config = dict(
    num_hidden_layers=11,
    num_attention_heads=3,
    norm_place='pre',
    norm_eps=1e-06,
    rope_theta=10000.0,
    qk_norm=False,
    lr_mult_o=1.5,
    beta1=0.95,
    max_grad_norm=2.0,
    schedule='wsd',
    batch_tokens=16384,
    max_seq_len=1024,
    doc_mask=True,
    max_steps=9876,
)
MLP neurons of a small language model. Each row is named by its layer, matrix (up: input weights) and neuron, and shows model dimensions 0-95. Each number is 200 + 30 x the weight over its row's rms, rounded and kept within 0 to 999.
After each neuron's rows, "fires after" lists the tokens most often just before its 100 highest values on Wikipedia text that the model never trained on.

L4.up339,183,188,172,177,199,197,205,210,216,162,222,157,202,191,216,169,158,227,222,207,250,179,197,230,214,198,181,179,197,248,246,181,199,240,143,240,203,184,212,262,195,242,215,193,193,186,140,153,266,229,214,183,194,191,192,217,158,227,221,177,228,149,231,257,119,120,260,223,204,184,223,213,199,145,196,193,208,203,194,208,163,228,125,193,187,179,203,225,206,170,200,177,201,232,211,198
fires after: " |", " |\n", "-", " chart", ":"

L7.up682,215,240,238,160,168,210,173,169,214,182,146,218,214,190,167,194,177,179,216,170,213,161,193,228,211,226,185,200,178,203,183,225,262,202,209,196,200,203,215,214,169,171,180,192,214,147,228,224,155,223,212,228,207,217,246,176,184,193,208,197,213,243,234,176,245,204,223,196,156,197,182,196,185,196,187,193,228,228,239,215,202,275,190,218,151,190,196,196,203,208,213,216,160,238,213,194
fires after: " |", " and", ":", " New"

L6.up332,177,115,190,178,241,218,163,204,198,174,186,224,207,165,200,184,186,212,191,205,187,219,130,222,178,235,219,236,231,250,173,209,240,187,169,203,220,186,159,142,218,167,237,250,204,210,205,198,176,142,149,201,199,270,241,206,222,213,212,201,221,200,183,232,218,140,197,210,226,236,200,181,197,155,192,212,202,202,223,188,307,170,189,185,238,174,198,151,189,210,156,218,243,228,185,194
fires after: " ", "\n", "|", " of"

L6.up830,177,210,181,186,194,171,170,173,186,226,221,222,183,216,203,197,254,228,161,188,197,205,228,248,203,205,193,234,156,180,172,228,246,192,196,154,173,211,132,189,276,206,246,158,243,192,190,185,192,255,226,186,203,178,214,218,171,208,203,187,214,231,191,180,183,189,216,172,226,183,181,208,153,203,175,182,147,223,260,187,248,214,244,212,241,154,150,204,141,179,180,220,240,247,200,162
fires after: " |", ":", "″W"

L7.up236,190,219,134,194,166,203,160,235,221,223,137,206,206,198,216,204,158,218,258,223,207,173,137,179,183,181,236,209,162,201,226,188,196,223,236,206,223,213,169,230,165,158,214,196,168,135,221,170,187,209,167,152,248,198,197,227,232,231,251,161,175,223,200,193,231,198,259,192,182,239,190,270,201,195,185,177,174,158,222,246,166,181,238,191,191,180,211,179,136,250,215,202,191,217,198,232
fires after: " |", " "

L5.up283,217,162,243,165,245,244,166,206,258,217,177,177,168,179,212,179,201,145,159,240,209,212,208,132,193,186,175,176,168,204,260,147,170,183,195,238,212,200,158,245,191,199,195,212,217,247,182,199,180,216,209,175,213,229,234,235,192,206,194,187,191,199,204,245,174,233,224,239,174,151,208,212,243,234,194,196,218,171,230,224,212,206,201,211,209,172,192,155,218,203,180,251,192,209,209,158
fires after: " |", "20", "'\n", " ", "|", "\n"

L5.up169,234,182,226,181,274,191,163,204,178,223,187,233,250,177,229,206,200,201,178,196,211,180,221,190,230,207,153,164,189,204,155,151,218,212,185,192,179,202,210,222,195,151,239,205,209,225,263,179,195,243,196,184,252,159,248,195,238,209,202,120,189,207,228,204,201,237,229,218,159,232,214,282,186,237,148,195,229,195,271,191,221,160,229,205,168,176,181,163,146,182,196,203,189,191,175,190
fires after: ",", " |"

L5.up604,217,159,229,166,214,174,199,177,196,171,203,187,217,230,149,173,186,157,185,200,223,168,230,241,177,240,215,171,187,223,198,240,242,215,168,168,143,218,256,271,217,220,195,201,204,175,187,150,204,165,238,196,190,226,172,144,220,201,197,214,233,138,166,204,194,299,196,225,210,211,225,206,215,219,220,195,157,206,228,227,183,203,166,234,173,216,180,122,248,223,195,195,214,171,205,236
fires after: ",", "12"

L4.up462,193,232,209,194,210,161,208,221,179,209,194,234,189,161,189,225,172,291,200,198,176,245,195,202,192,153,169,220,197,208,197,238,169,237,221,211,207,191,236,187,196,161,195,195,231,236,194,251,223,217,217,237,207,181,267,230,195,169,176,215,191,132,193,202,145,185,220,146,203,209,214,219,228,173,166,255,162,197,181,258,220,172,123,190,173,234,229,223,226,164,168,254,242,243,196,214
fires after: " |", "0", "1", "5", "3"

L6.up304,207,218,146,211,219,211,222,201,237,180,219,165,237,204,213,202,164,215,228,161,202,214,174,197,267,298,211,213,182,238,221,196,149,240,207,184,167,190,172,215,205,207,181,201,178,202,209,147,189,204,221,189,193,191,256,218,225,196,219,146,171,200,179,183,252,179,239,222,245,203,174,215,190,207,182,137,246,129,204,245,276,165,216,230,222,152,177,198,181,199,214,255,170,161,173,185
fires after: " ", " |", " |\n", "10", "^{", "|"

L6.up601,266,200,239,172,203,228,202,132,273,182,220,228,199,137,183,195,166,183,196,186,239,178,200,187,194,260,178,152,158,172,187,177,186,215,260,171,170,205,217,183,260,256,149,203,226,169,188,169,188,195,224,219,189,201,266,174,193,217,211,186,211,168,201,244,181,221,232,229,230,243,204,245,149,189,258,196,169,211,173,219,202,186,165,270,205,182,148,194,208,173,213,199,140,206,173,242
fires after: " the", " did", " Total", "ed", " a"

L6.up566,214,184,247,225,247,190,184,175,189,206,199,210,204,204,203,249,254,237,170,200,247,201,155,180,203,174,198,171,179,207,221,181,212,217,153,177,193,194,225,235,194,211,223,201,175,168,211,187,171,159,253,217,224,186,191,213,200,243,184,212,227,167,178,220,149,279,161,222,100,201,191,235,204,258,244,171,217,235,210,219,237,186,186,219,192,139,156,235,207,172,185,173,155,243,180,199
fires after: "20", "19", "|", "′"

L5.up477,228,173,194,262,239,201,268,226,179,231,159,241,174,118,217,216,246,183,190,174,190,169,201,162,170,201,190,159,221,189,188,239,185,224,164,233,135,205,220,243,208,207,161,207,235,158,206,173,160,222,192,219,203,229,199,162,240,237,196,114,190,147,161,252,192,215,206,196,201,206,171,194,260,190,160,181,256,198,208,244,155,168,184,198,227,154,201,158,266,178,207,177,153,222,187,197
fires after: "20", "19", "18"

L4.up229,245,201,215,213,158,253,181,197,240,123,226,236,240,140,219,157,231,189,204,163,165,196,225,243,209,217,195,135,221,211,222,240,196,183,176,216,205,225,237,191,190,195,169,174,199,141,186,206,177,198,169,142,183,210,205,179,154,207,218,191,200,178,177,149,173,182,230,258,150,222,205,197,190,183,195,207,183,182,208,253,225,201,181,276,264,182,174,229,208,197,268,223,181,155,193,159
fires after: " ", " |", ";"

L6.up790,254,166,191,201,177,262,216,171,215,218,195,190,180,194,207,197,158,221,194,239,180,206,232,180,155,234,220,218,196,197,170,160,158,197,177,189,208,156,194,200,169,254,180,204,157,265,197,231,174,241,195,214,150,237,240,240,205,187,249,156,194,172,222,186,226,201,201,161,164,240,218,217,219,147,253,207,128,227,242,197,256,156,156,201,221,156,206,209,240,187,159,219,183,173,197,216
fires after: " ", " |"

L5.up391,193,198,185,268,181,253,235,187,226,261,199,189,205,179,218,247,188,181,217,229,200,154,227,169,161,154,166,224,208,188,186,188,233,202,240,180,201,234,144,204,193,204,176,192,125,142,186,195,216,198,171,234,211,183,228,255,225,167,221,184,239,187,265,215,245,146,187,175,206,234,197,225,227,154,156,217,198,200,227,213,259,206,156,191,225,209,198,145,242,213,210,226,220,248,238,166
fires after: " ", " |", " t", "i"

L7.up424,178,148,191,234,231,259,166,217,173,209,196,123,281,156,163,186,236,138,188,186,186,219,152,218,201,173,143,171,226,215,254,195,214,200,174,162,213,211,173,188,227,209,207,174,201,142,248,213,213,201,204,142,227,226,213,199,163,191,191,165,221,206,163,238,193,196,238,251,198,183,247,247,208,177,199,251,217,192,232,188,196,163,140,247,199,218,195,218,188,221,179,161,170,206,208,228
fires after: "|", "–"

L7.up597,201,187,232,235,221,207,213,224,221,192,159,191,183,236,173,248,228,267,240,216,196,194,227,228,203,203,227,202,220,172,251,186,211,173,207,212,183,197,247,221,224,246,212,175,196,194,275,205,130,211,163,173,172,130,151,141,164,190,197,211,174,182,195,183,176,170,254,192,235,255,176,238,190,165,184,232,205,140,187,228,168,155,191,194,210,165,205,209,236,216,181,203,212,166,206,161
fires after: "19", " (", " \"", "20", " "

L7.up123,181,155,212,183,178,243,109,244,214,256,164,176,228,172,163,161,179,205,167,221,243,178,213,203,207,199,180,199,167,231,150,209,191,175,234,226,239,224,220,196,201,141,185,139,185,203,180,187,219,220,280,186,228,165,200,181,252,216,178,184,202,190,193,166,279,190,230,190,196,185,205,228,189,217,217,199,255,215,210,227,214,215,239,213,225,157,208,178,182,187,231,157,201,203,228,230
fires after: " |", " No", " M", " ", " o", " on"

L4.up448,195,181,200,242,190,181,200,189,231,257,193,194,165,200,200,119,199,239,260,227,173,195,207,184,218,235,157,247,232,188,194,136,222,230,205,212,122,196,181,246,207,231,254,220,211,231,248,276,179,215,240,188,205,162,218,218,225,181,196,196,218,192,202,154,165,205,225,247,195,209,214,237,168,196,189,180,195,241,118,180,173,200,198,207,187,173,221,211,205,174,114,170,157,206,146,166
fires after: "19", "20", "18", " ", " •", "/km"

L6.up769,180,176,162,191,153,183,160,251,168,142,250,197,204,169,196,207,189,241,189,168,209,185,198,149,154,209,238,242,189,191,175,117,200,224,212,205,173,237,186,245,195,227,186,202,203,230,225,222,248,214,190,206,201,242,192,142,161,219,162,191,205,202,218,180,178,196,186,191,209,203,179,193,177,241,194,222,148,212,157,252,245,194,200,243,210,184,195,146,219,212,184,216,214,233,158,206
fires after: "20", "19", "^{"

L4.up903,182,206,231,178,210,177,164,242,183,194,230,205,227,187,222,194,248,204,200,204,154,234,188,135,199,173,214,206,168,211,221,213,200,188,200,228,200,244,206,187,204,208,206,186,214,236,204,161,145,246,172,209,182,269,142,200,205,154,157,164,203,199,221,236,193,215,181,184,169,182,237,153,212,197,245,179,205,225,203,185,196,152,172,245,212,171,171,195,238,212,170,205,231,208,203,163
fires after: " ", "–", " Released", " |"

L5.up951,224,227,187,201,201,188,223,184,224,128,183,206,241,220,212,186,229,163,204,199,258,210,179,239,236,167,210,215,152,249,212,212,236,172,209,232,218,236,174,231,187,243,161,150,179,191,192,186,168,212,181,192,263,173,219,177,166,185,193,178,213,217,239,259,193,153,224,228,205,204,155,181,226,146,213,201,165,233,253,185,222,215,198,229,200,188,201,256,219,180,202,252,176,239,106,174
fires after: " |", "E", ":", "L"

L6.up122,202,185,231,170,190,212,166,250,188,262,183,178,157,192,178,248,128,178,184,201,248,182,177,151,244,240,175,171,168,242,168,231,230,199,154,184,233,159,225,220,252,238,211,248,148,225,224,190,249,214,217,199,182,204,205,204,210,229,195,202,221,222,145,233,131,217,176,216,189,204,202,221,217,165,217,210,226,195,223,214,222,212,171,221,242,194,187,178,210,233,165,187,259,233,222,201
fires after: " |", " at", ":", " on", " the"

L6.up894,234,213,179,212,210,159,202,192,183,230,196,187,219,187,161,231,230,247,229,181,171,214,189,184,191,210,169,189,242,178,219,256,260,140,225,221,195,217,202,222,140,184,185,149,186,212,212,204,145,173,211,181,191,200,252,186,229,149,190,192,219,223,199,209,233,206,178,184,212,231,240,157,178,176,202,209,222,271,189,232,217,204,186,219,207,242,220,175,214,225,239,259,245,202,208,151
fires after: "6", "3", "5", "4", "7", "2"

L6.up108,217,189,177,172,198,196,219,230,203,190,181,197,197,197,152,208,237,150,188,194,184,203,123,206,187,205,296,163,186,185,210,226,192,165,256,201,189,174,149,223,197,193,145,161,171,229,257,168,275,213,268,212,215,168,237,199,212,169,206,136,237,200,185,200,190,223,204,172,207,181,193,209,219,226,225,194,176,180,238,192,148,207,237,211,233,236,182,178,267,188,160,211,206,192,201,187
fires after: ",", "18", "14", "17", "et", "12"

L5.up441,213,195,193,199,185,213,149,201,188,242,138,259,158,208,176,174,204,202,216,166,214,196,200,201,181,168,120,199,211,187,194,207,179,264,210,179,205,185,212,218,193,218,219,187,200,232,201,189,146,243,242,148,170,176,125,242,216,189,173,200,175,215,173,188,250,235,203,141,279,204,193,193,160,201,168,177,207,196,235,183,236,247,176,203,181,142,171,221,238,216,198,226,252,160,180,236
fires after: " of", " in", " for", " m", " from", ","

L5.up105,221,212,222,208,211,237,135,179,202,204,188,211,183,168,204,191,172,197,237,158,244,189,212,291,214,208,209,209,184,177,224,242,277,241,214,215,204,220,170,165,201,157,187,256,182,215,229,202,231,152,150,175,262,272,218,183,230,185,226,234,231,199,161,148,246,231,217,171,180,218,164,130,190,207,209,205,168,206,208,181,230,211,216,196,139,166,180,136,195,171,190,168,208,200,206,230
fires after: " of", ",", " Puerto", " |", " in", " New"

L4.up47,187,232,214,146,233,219,193,133,180,191,189,184,228,189,194,210,218,252,218,177,202,159,159,201,182,166,158,186,182,243,194,238,209,252,157,171,193,187,246,172,195,215,154,194,209,184,188,245,187,257,227,198,221,209,182,228,238,254,188,135,162,238,186,220,201,221,215,204,215,240,232,178,212,163,200,241,206,210,134,224,215,128,251,223,212,203,181,245,155,225,207,186,267,219,193,200
fires after: " |", ".", ":", " dis", " was", " /"

L4.up241,197,173,219,235,173,203,193,151,197,191,136,227,230,208,187,166,206,169,207,113,192,220,157,211,195,141,185,171,170,284,148,259,190,224,196,164,219,228,180,223,216,195,183,229,221,194,145,195,211,233,198,182,213,185,186,210,202,210,178,231,190,244,201,230,230,200,205,233,158,233,221,226,173,129,166,249,199,176,192,180,273,189,188,187,159,223,190,272,227,229,221,211,157,195,139,201
fires after: " |", " •"

L6.up88,171,205,182,188,168,167,189,209,151,190,217,214,237,228,209,191,225,196,200,229,209,190,224,161,221,180,252,191,235,172,227,149,234,186,228,137,213,165,230,188,231,220,182,236,188,173,160,232,185,188,236,233,228,211,203,180,187,164,153,218,168,222,139,186,215,237,216,164,233,175,168,177,240,240,190,136,224,207,196,195,261,206,211,213,184,150,225,197,191,190,207,213,286,204,227,264
fires after: ".", "′", ":", " to", ","

L5.up536,221,218,270,188,208,239,150,208,192,199,211,228,221,218,215,167,217,203,207,204,214,209,230,182,224,238,258,117,188,181,217,253,239,238,207,187,190,159,214,213,243,159,193,217,150,147,202,185,201,181,157,257,181,195,166,175,199,211,192,179,206,145,193,184,193,232,182,196,230,207,146,165,248,203,213,129,255,179,192,176,156,230,214,158,157,177,199,197,160,216,176,273,165,207,199,174
fires after: " to"

L4.up530,237,231,219,185,202,221,168,174,189,245,158,183,210,253,207,190,217,147,235,213,176,137,204,206,182,212,203,195,191,176,194,215,253,185,218,176,255,227,234,204,207,175,178,171,177,200,196,179,162,182,165,206,182,220,247,155,210,211,207,146,197,251,199,173,206,226,177,209,216,227,196,228,195,237,191,250,221,191,185,204,190,201,242,223,202,187,190,191,197,291,191,139,201,203,139,217
fires after: ",", "′", " d", " ", " wh", "W"

L4.up33,189,252,159,222,199,235,152,230,181,196,194,224,231,180,210,199,178,215,231,217,179,249,277,267,152,210,170,206,218,216,177,118,251,204,216,202,208,212,182,164,188,173,179,182,243,223,184,164,198,234,163,249,210,222,211,189,169,212,199,182,183,229,205,152,180,209,204,167,164,263,189,210,157,208,226,234,195,213,251,202,216,199,174,186,225,169,193,179,186,164,166,213,198,180,139,225
fires after: " |", " T", " Y", "-", " Ju", " o"

L7.up407,200,223,205,153,200,179,168,221,153,223,200,166,225,236,191,228,216,182,197,169,237,104,190,190,220,215,185,164,164,207,163,188,216,181,261,212,191,191,213,158,162,202,183,159,192,205,182,217,179,169,184,196,277,190,192,158,274,172,223,189,254,187,167,193,179,145,201,205,158,212,191,185,229,131,197,213,219,204,194,270,218,212,186,230,185,210,213,146,177,192,278,163,216,230,154,175
fires after: " |", " ", "6", "3"

L5.up935,207,190,217,223,204,229,251,222,222,239,213,242,210,131,235,239,212,210,222,188,187,206,156,174,207,188,164,183,181,206,213,248,160,152,183,182,155,185,231,173,198,222,235,219,178,203,189,177,228,278,183,225,171,197,217,156,205,169,235,178,177,153,257,208,203,217,227,218,203,252,162,215,211,187,144,196,213,196,207,235,164,221,176,219,200,195,197,172,178,187,196,184,179,219,172,251
fires after: " the", "|", " an", " Nic", " a"

L6.up578,185,224,209,210,182,204,212,221,171,216,169,208,185,154,205,185,190,201,180,215,210,187,195,227,196,240,177,182,204,235,253,239,215,156,215,206,210,236,226,227,247,206,202,216,193,186,256,191,143,210,143,208,218,233,144,218,206,176,178,144,212,207,238,217,247,173,194,197,206,181,189,198,213,161,240,184,186,180,184,214,169,168,201,174,255,202,186,166,207,178,186,199,153,222,193,182
fires after: " to", " |", " and", " with"

L7.up320,221,218,179,195,178,172,149,193,176,218,187,198,194,171,213,215,222,191,220,213,195,187,263,210,151,273,179,179,194,254,199,251,204,227,184,181,203,197,264,198,124,217,187,212,220,219,224,196,216,240,163,230,198,230,209,216,199,182,142,173,259,231,172,189,140,179,209,185,162,179,179,220,154,233,196,219,205,170,196,206,152,239,203,240,209,173,105,241,188,204,213,165,250,215,156,233
fires after: " ", "7", "5", "8", "3", ","

L7.up543,180,224,214,209,239,235,154,219,171,278,122,237,174,211,235,192,186,237,269,192,191,187,170,235,194,226,224,148,176,175,234,247,179,227,186,212,229,200,228,221,210,136,268,185,203,225,214,213,175,190,204,176,212,292,207,191,207,226,276,169,209,204,196,224,207,223,208,188,207,230,174,171,185,200,257,193,189,202,197,203,164,174,145,180,205,207,166,181,228,207,192,186,198,211,169,178
fires after: ",", " in", " of", "L", " Bl"

L5.up587,146,160,187,171,191,231,203,187,216,170,255,215,223,176,239,182,219,168,208,196,188,213,206,161,187,159,230,221,165,204,177,200,145,226,179,128,159,177,119,239,183,171,178,212,188,226,242,221,254,278,162,168,152,243,191,190,229,253,192,195,164,208,202,226,179,170,252,237,196,185,164,238,160,209,181,208,204,164,202,240,197,242,187,238,202,236,203,207,235,178,225,228,201,221,198,216
fires after: " |", " ", "5", "10", "8", "9"

L7.up612,182,175,199,149,201,224,231,202,147,232,189,159,212,215,244,251,239,218,143,212,215,190,219,178,189,236,198,182,227,212,191,246,195,194,237,174,193,189,239,217,228,217,192,152,180,184,268,263,148,176,236,156,223,167,180,221,186,244,206,147,210,191,186,235,248,198,214,236,170,222,137,141,238,173,179,174,168,218,168,175,268,179,239,223,164,198,177,148,221,211,182,223,203,208,209,196
fires after: " to", " |", ":", " by"

L4.up162,222,233,182,184,175,184,198,201,184,166,173,255,184,174,178,179,148,194,208,160,189,196,182,173,211,172,185,153,218,262,239,267,205,226,200,121,197,198,175,212,207,184,201,241,208,207,201,190,180,226,193,187,194,190,211,192,163,194,256,222,227,269,192,178,196,185,223,205,199,148,192,207,216,215,252,226,162,188,182,170,170,191,212,247,226,247,220,210,209,170,247,202,159,204,193,252
fires after: " the", " a", " an"

L7.up500,196,238,209,221,197,220,165,166,180,212,195,208,253,235,175,207,155,180,203,164,176,207,224,153,179,230,186,196,214,193,194,194,197,247,213,152,219,170,212,152,155,205,237,184,181,246,172,228,164,214,249,179,182,181,215,210,184,181,219,173,202,202,141,189,257,201,194,237,173,250,216,186,262,216,201,212,169,184,252,223,241,190,161,226,207,179,183,175,225,177,207,111,217,151,155,187
fires after: " |", " "

L4.up670,157,193,208,171,181,216,212,186,238,197,159,240,174,195,186,180,180,190,267,239,196,178,233,252,223,209,184,204,216,218,244,231,234,196,213,154,188,245,226,185,191,197,202,223,192,198,174,171,177,266,187,174,195,182,176,186,190,195,215,188,187,283,224,235,210,190,151,178,194,178,254,177,218,170,164,188,173,230,151,152,189,189,183,233,201,185,209,233,174,216,156,218,244,255,194,238
fires after: " ", " Department"

L5.up403,178,197,195,236,172,214,200,181,170,228,205,196,216,240,227,191,202,164,186,249,188,181,213,243,214,167,218,216,243,168,227,188,167,222,153,170,195,206,192,151,222,226,202,243,188,211,191,224,205,260,149,184,200,207,201,181,231,221,237,176,243,135,210,177,248,194,183,241,193,200,207,178,260,210,187,182,180,177,268,197,240,219,194,247,173,191,185,159,180,200,213,188,228,231,227,212
fires after: " ", " the", " ("

L7.up98,193,237,191,253,191,210,254,236,264,168,177,158,245,151,202,191,216,158,191,136,170,214,228,179,170,193,196,226,197,155,192,201,215,200,215,214,218,209,228,214,172,227,169,200,160,255,185,176,155,180,167,224,166,210,217,236,214,190,213,190,243,175,192,251,213,198,202,231,146,245,193,178,180,215,171,210,184,221,213,191,200,140,170,179,212,187,192,165,227,193,203,222,186,134,214,173
fires after: " ", "-", " (", "==", " Inv", "\n"

L5.up527,201,208,196,170,192,203,181,210,170,212,177,174,117,172,187,207,220,126,225,183,200,165,223,193,182,152,164,243,268,204,219,209,209,173,219,175,141,257,168,158,190,211,207,232,240,203,202,215,151,228,179,194,227,193,213,148,218,200,231,208,203,226,224,225,240,218,191,228,201,169,200,177,206,269,211,181,215,202,272,242,221,172,204,212,220,156,217,193,193,207,172,246,259,203,219,208
fires after: " ", " R", " d", " H"

L6.up424,239,190,193,202,149,191,184,206,270,205,210,183,175,195,222,222,196,181,217,164,202,168,188,226,195,176,152,197,201,188,183,220,178,170,131,214,198,248,169,195,205,195,175,248,160,139,214,173,228,237,175,208,209,182,283,159,186,175,214,225,195,233,167,211,244,180,200,201,246,196,245,226,218,214,212,202,172,194,156,218,201,231,145,205,215,159,184,261,166,195,203,169,258,227,206,146
fires after: " ", " a", " and", " the"

L4.up336,209,121,210,187,146,195,182,171,164,169,175,250,207,151,196,205,179,263,225,248,196,211,194,201,217,203,165,217,191,203,222,176,163,223,229,163,181,201,192,217,151,209,141,221,212,216,195,182,247,235,266,185,232,179,234,151,202,185,218,186,184,188,151,179,197,163,223,194,163,218,194,245,171,226,233,244,231,187,170,188,239,206,201,200,155,187,221,202,215,227,192,213,210,213,135,195
fires after: "19", "^{", "2", "ä", " o", " le"

L7.up698,185,226,127,266,181,239,137,195,248,193,179,199,161,183,213,173,169,250,228,256,177,199,206,229,212,196,176,197,199,196,196,261,212,246,184,210,231,225,212,188,157,188,224,190,225,238,217,168,162,190,199,263,224,175,215,207,187,209,200,203,192,208,211,198,260,257,222,116,150,205,250,188,201,187,214,180,238,218,220,148,238,215,208,197,168,187,184,209,146,208,221,267,237,194,176,222
fires after: " ", " |", ",", " ("

L7.up258,215,245,200,182,218,214,178,203,164,232,215,206,185,197,171,217,192,151,147,176,151,144,147,180,196,183,214,200,198,174,210,193,150,210,204,246,165,229,187,167,197,231,197,142,193,256,219,196,169,268,170,223,203,236,218,268,229,185,197,143,213,158,176,172,241,213,217,218,172,156,212,201,204,246,193,192,237,190,169,193,166,240,221,164,189,233,205,152,189,188,222,240,222,203,212,198
fires after: " ", "20", "–"

L6.up480,174,164,195,225,224,189,162,214,164,198,164,195,219,178,187,161,197,243,243,200,182,208,230,267,249,209,195,226,199,172,179,209,204,207,211,239,192,164,213,191,229,198,215,231,216,217,207,241,196,202,180,169,217,190,236,182,177,199,255,128,230,197,167,143,180,200,208,214,178,228,255,220,228,217,167,201,194,174,214,243,194,157,208,219,163,191,215,181,186,175,193,193,235,193,178,175
fires after: ",", " in", " sp", " Cl", " Ch", " km"

L7.up276,268,185,168,153,259,206,218,148,224,186,164,222,226,196,183,202,194,181,200,164,162,206,142,193,181,166,214,194,249,198,173,186,195,174,201,174,187,213,204,247,206,217,160,170,253,193,211,221,204,203,172,226,261,198,212,158,218,225,129,199,236,191,176,183,259,179,192,200,174,197,210,199,128,259,225,215,188,252,193,247,212,180,186,218,150,163,209,211,156,214,167,229,183,214,157,183
fires after: "19", "20", " Tun", " Re", " El"

L5.up430,227,189,219,208,215,175,207,142,145,189,226,235,215,175,222,176,282,215,178,208,198,143,217,192,170,197,198,228,207,212,217,166,200,192,191,138,234,198,198,208,201,249,214,232,217,202,210,169,260,222,188,194,218,182,183,178,190,206,199,224,171,201,199,194,217,248,217,171,247,256,167,206,179,215,253,156,225,190,136,190,205,143,255,232,182,194,177,217,207,181,148,249,162,188,206,173
fires after: "19", "20", "18", " number"

L5.up110,236,188,238,206,247,214,241,167,229,164,164,172,196,219,219,223,148,199,231,173,227,226,190,137,179,226,165,204,155,224,227,184,217,202,186,231,199,150,190,128,219,168,158,162,211,233,216,203,167,255,194,185,239,212,202,233,211,187,193,156,183,220,175,186,188,185,173,187,191,246,175,106,200,196,217,194,193,195,245,213,230,231,221,216,202,178,158,257,210,245,288,197,195,206,182,237
fires after: " United", " No", "/km"

L5.up6,215,143,172,217,266,190,180,152,100,222,204,190,200,224,228,221,163,213,181,167,191,202,210,226,192,199,189,210,195,144,197,204,186,227,197,193,182,234,225,200,166,234,195,242,249,228,158,224,153,200,212,214,175,177,216,195,248,193,194,179,183,232,174,249,172,182,182,238,185,189,235,278,195,239,200,194,184,218,216,222,187,208,185,168,253,129,180,188,241,248,204,129,216,254,182,233
fires after: "5", "10", "2", "7", "6", "9"

L5.up705,163,232,226,182,234,211,239,192,191,186,226,195,272,112,212,210,209,201,205,201,215,229,236,188,198,177,203,212,167,203,254,188,181,206,207,208,237,236,227,213,137,225,189,268,207,255,187,186,192,207,148,198,174,208,264,201,170,171,233,169,245,192,172,262,231,235,180,169,174,189,206,208,229,156,192,248,261,201,209,149,220,156,192,252,194,162,168,183,175,204,208,219,186,193,186,151
fires after: " ", "–", " the", " of"

L5.up216,254,162,172,231,245,176,221,166,152,198,215,198,220,168,202,189,192,178,277,161,179,198,235,197,203,235,194,212,195,178,199,219,192,180,240,174,193,178,216,177,167,249,181,188,245,211,226,199,189,256,201,196,195,216,218,172,170,214,215,179,242,192,177,162,233,195,197,196,232,257,155,248,210,193,187,195,182,211,185,248,204,171,274,193,115,182,211,157,210,164,182,204,160,150,135,206
fires after: "19", "20", "18"

L4.up939,256,225,219,205,166,176,179,177,187,188,176,214,232,174,191,201,220,176,188,206,170,185,184,220,227,270,243,160,196,217,235,197,183,236,224,178,145,247,182,169,184,162,188,213,190,241,192,206,225,174,201,220,258,199,206,220,179,152,219,205,171,178,171,195,191,200,232,214,153,144,277,190,202,185,183,236,156,214,223,165,163,203,244,257,253,202,204,183,251,169,203,169,127,206,192,232
fires after: " a", "20", " an", " the", "19", " |"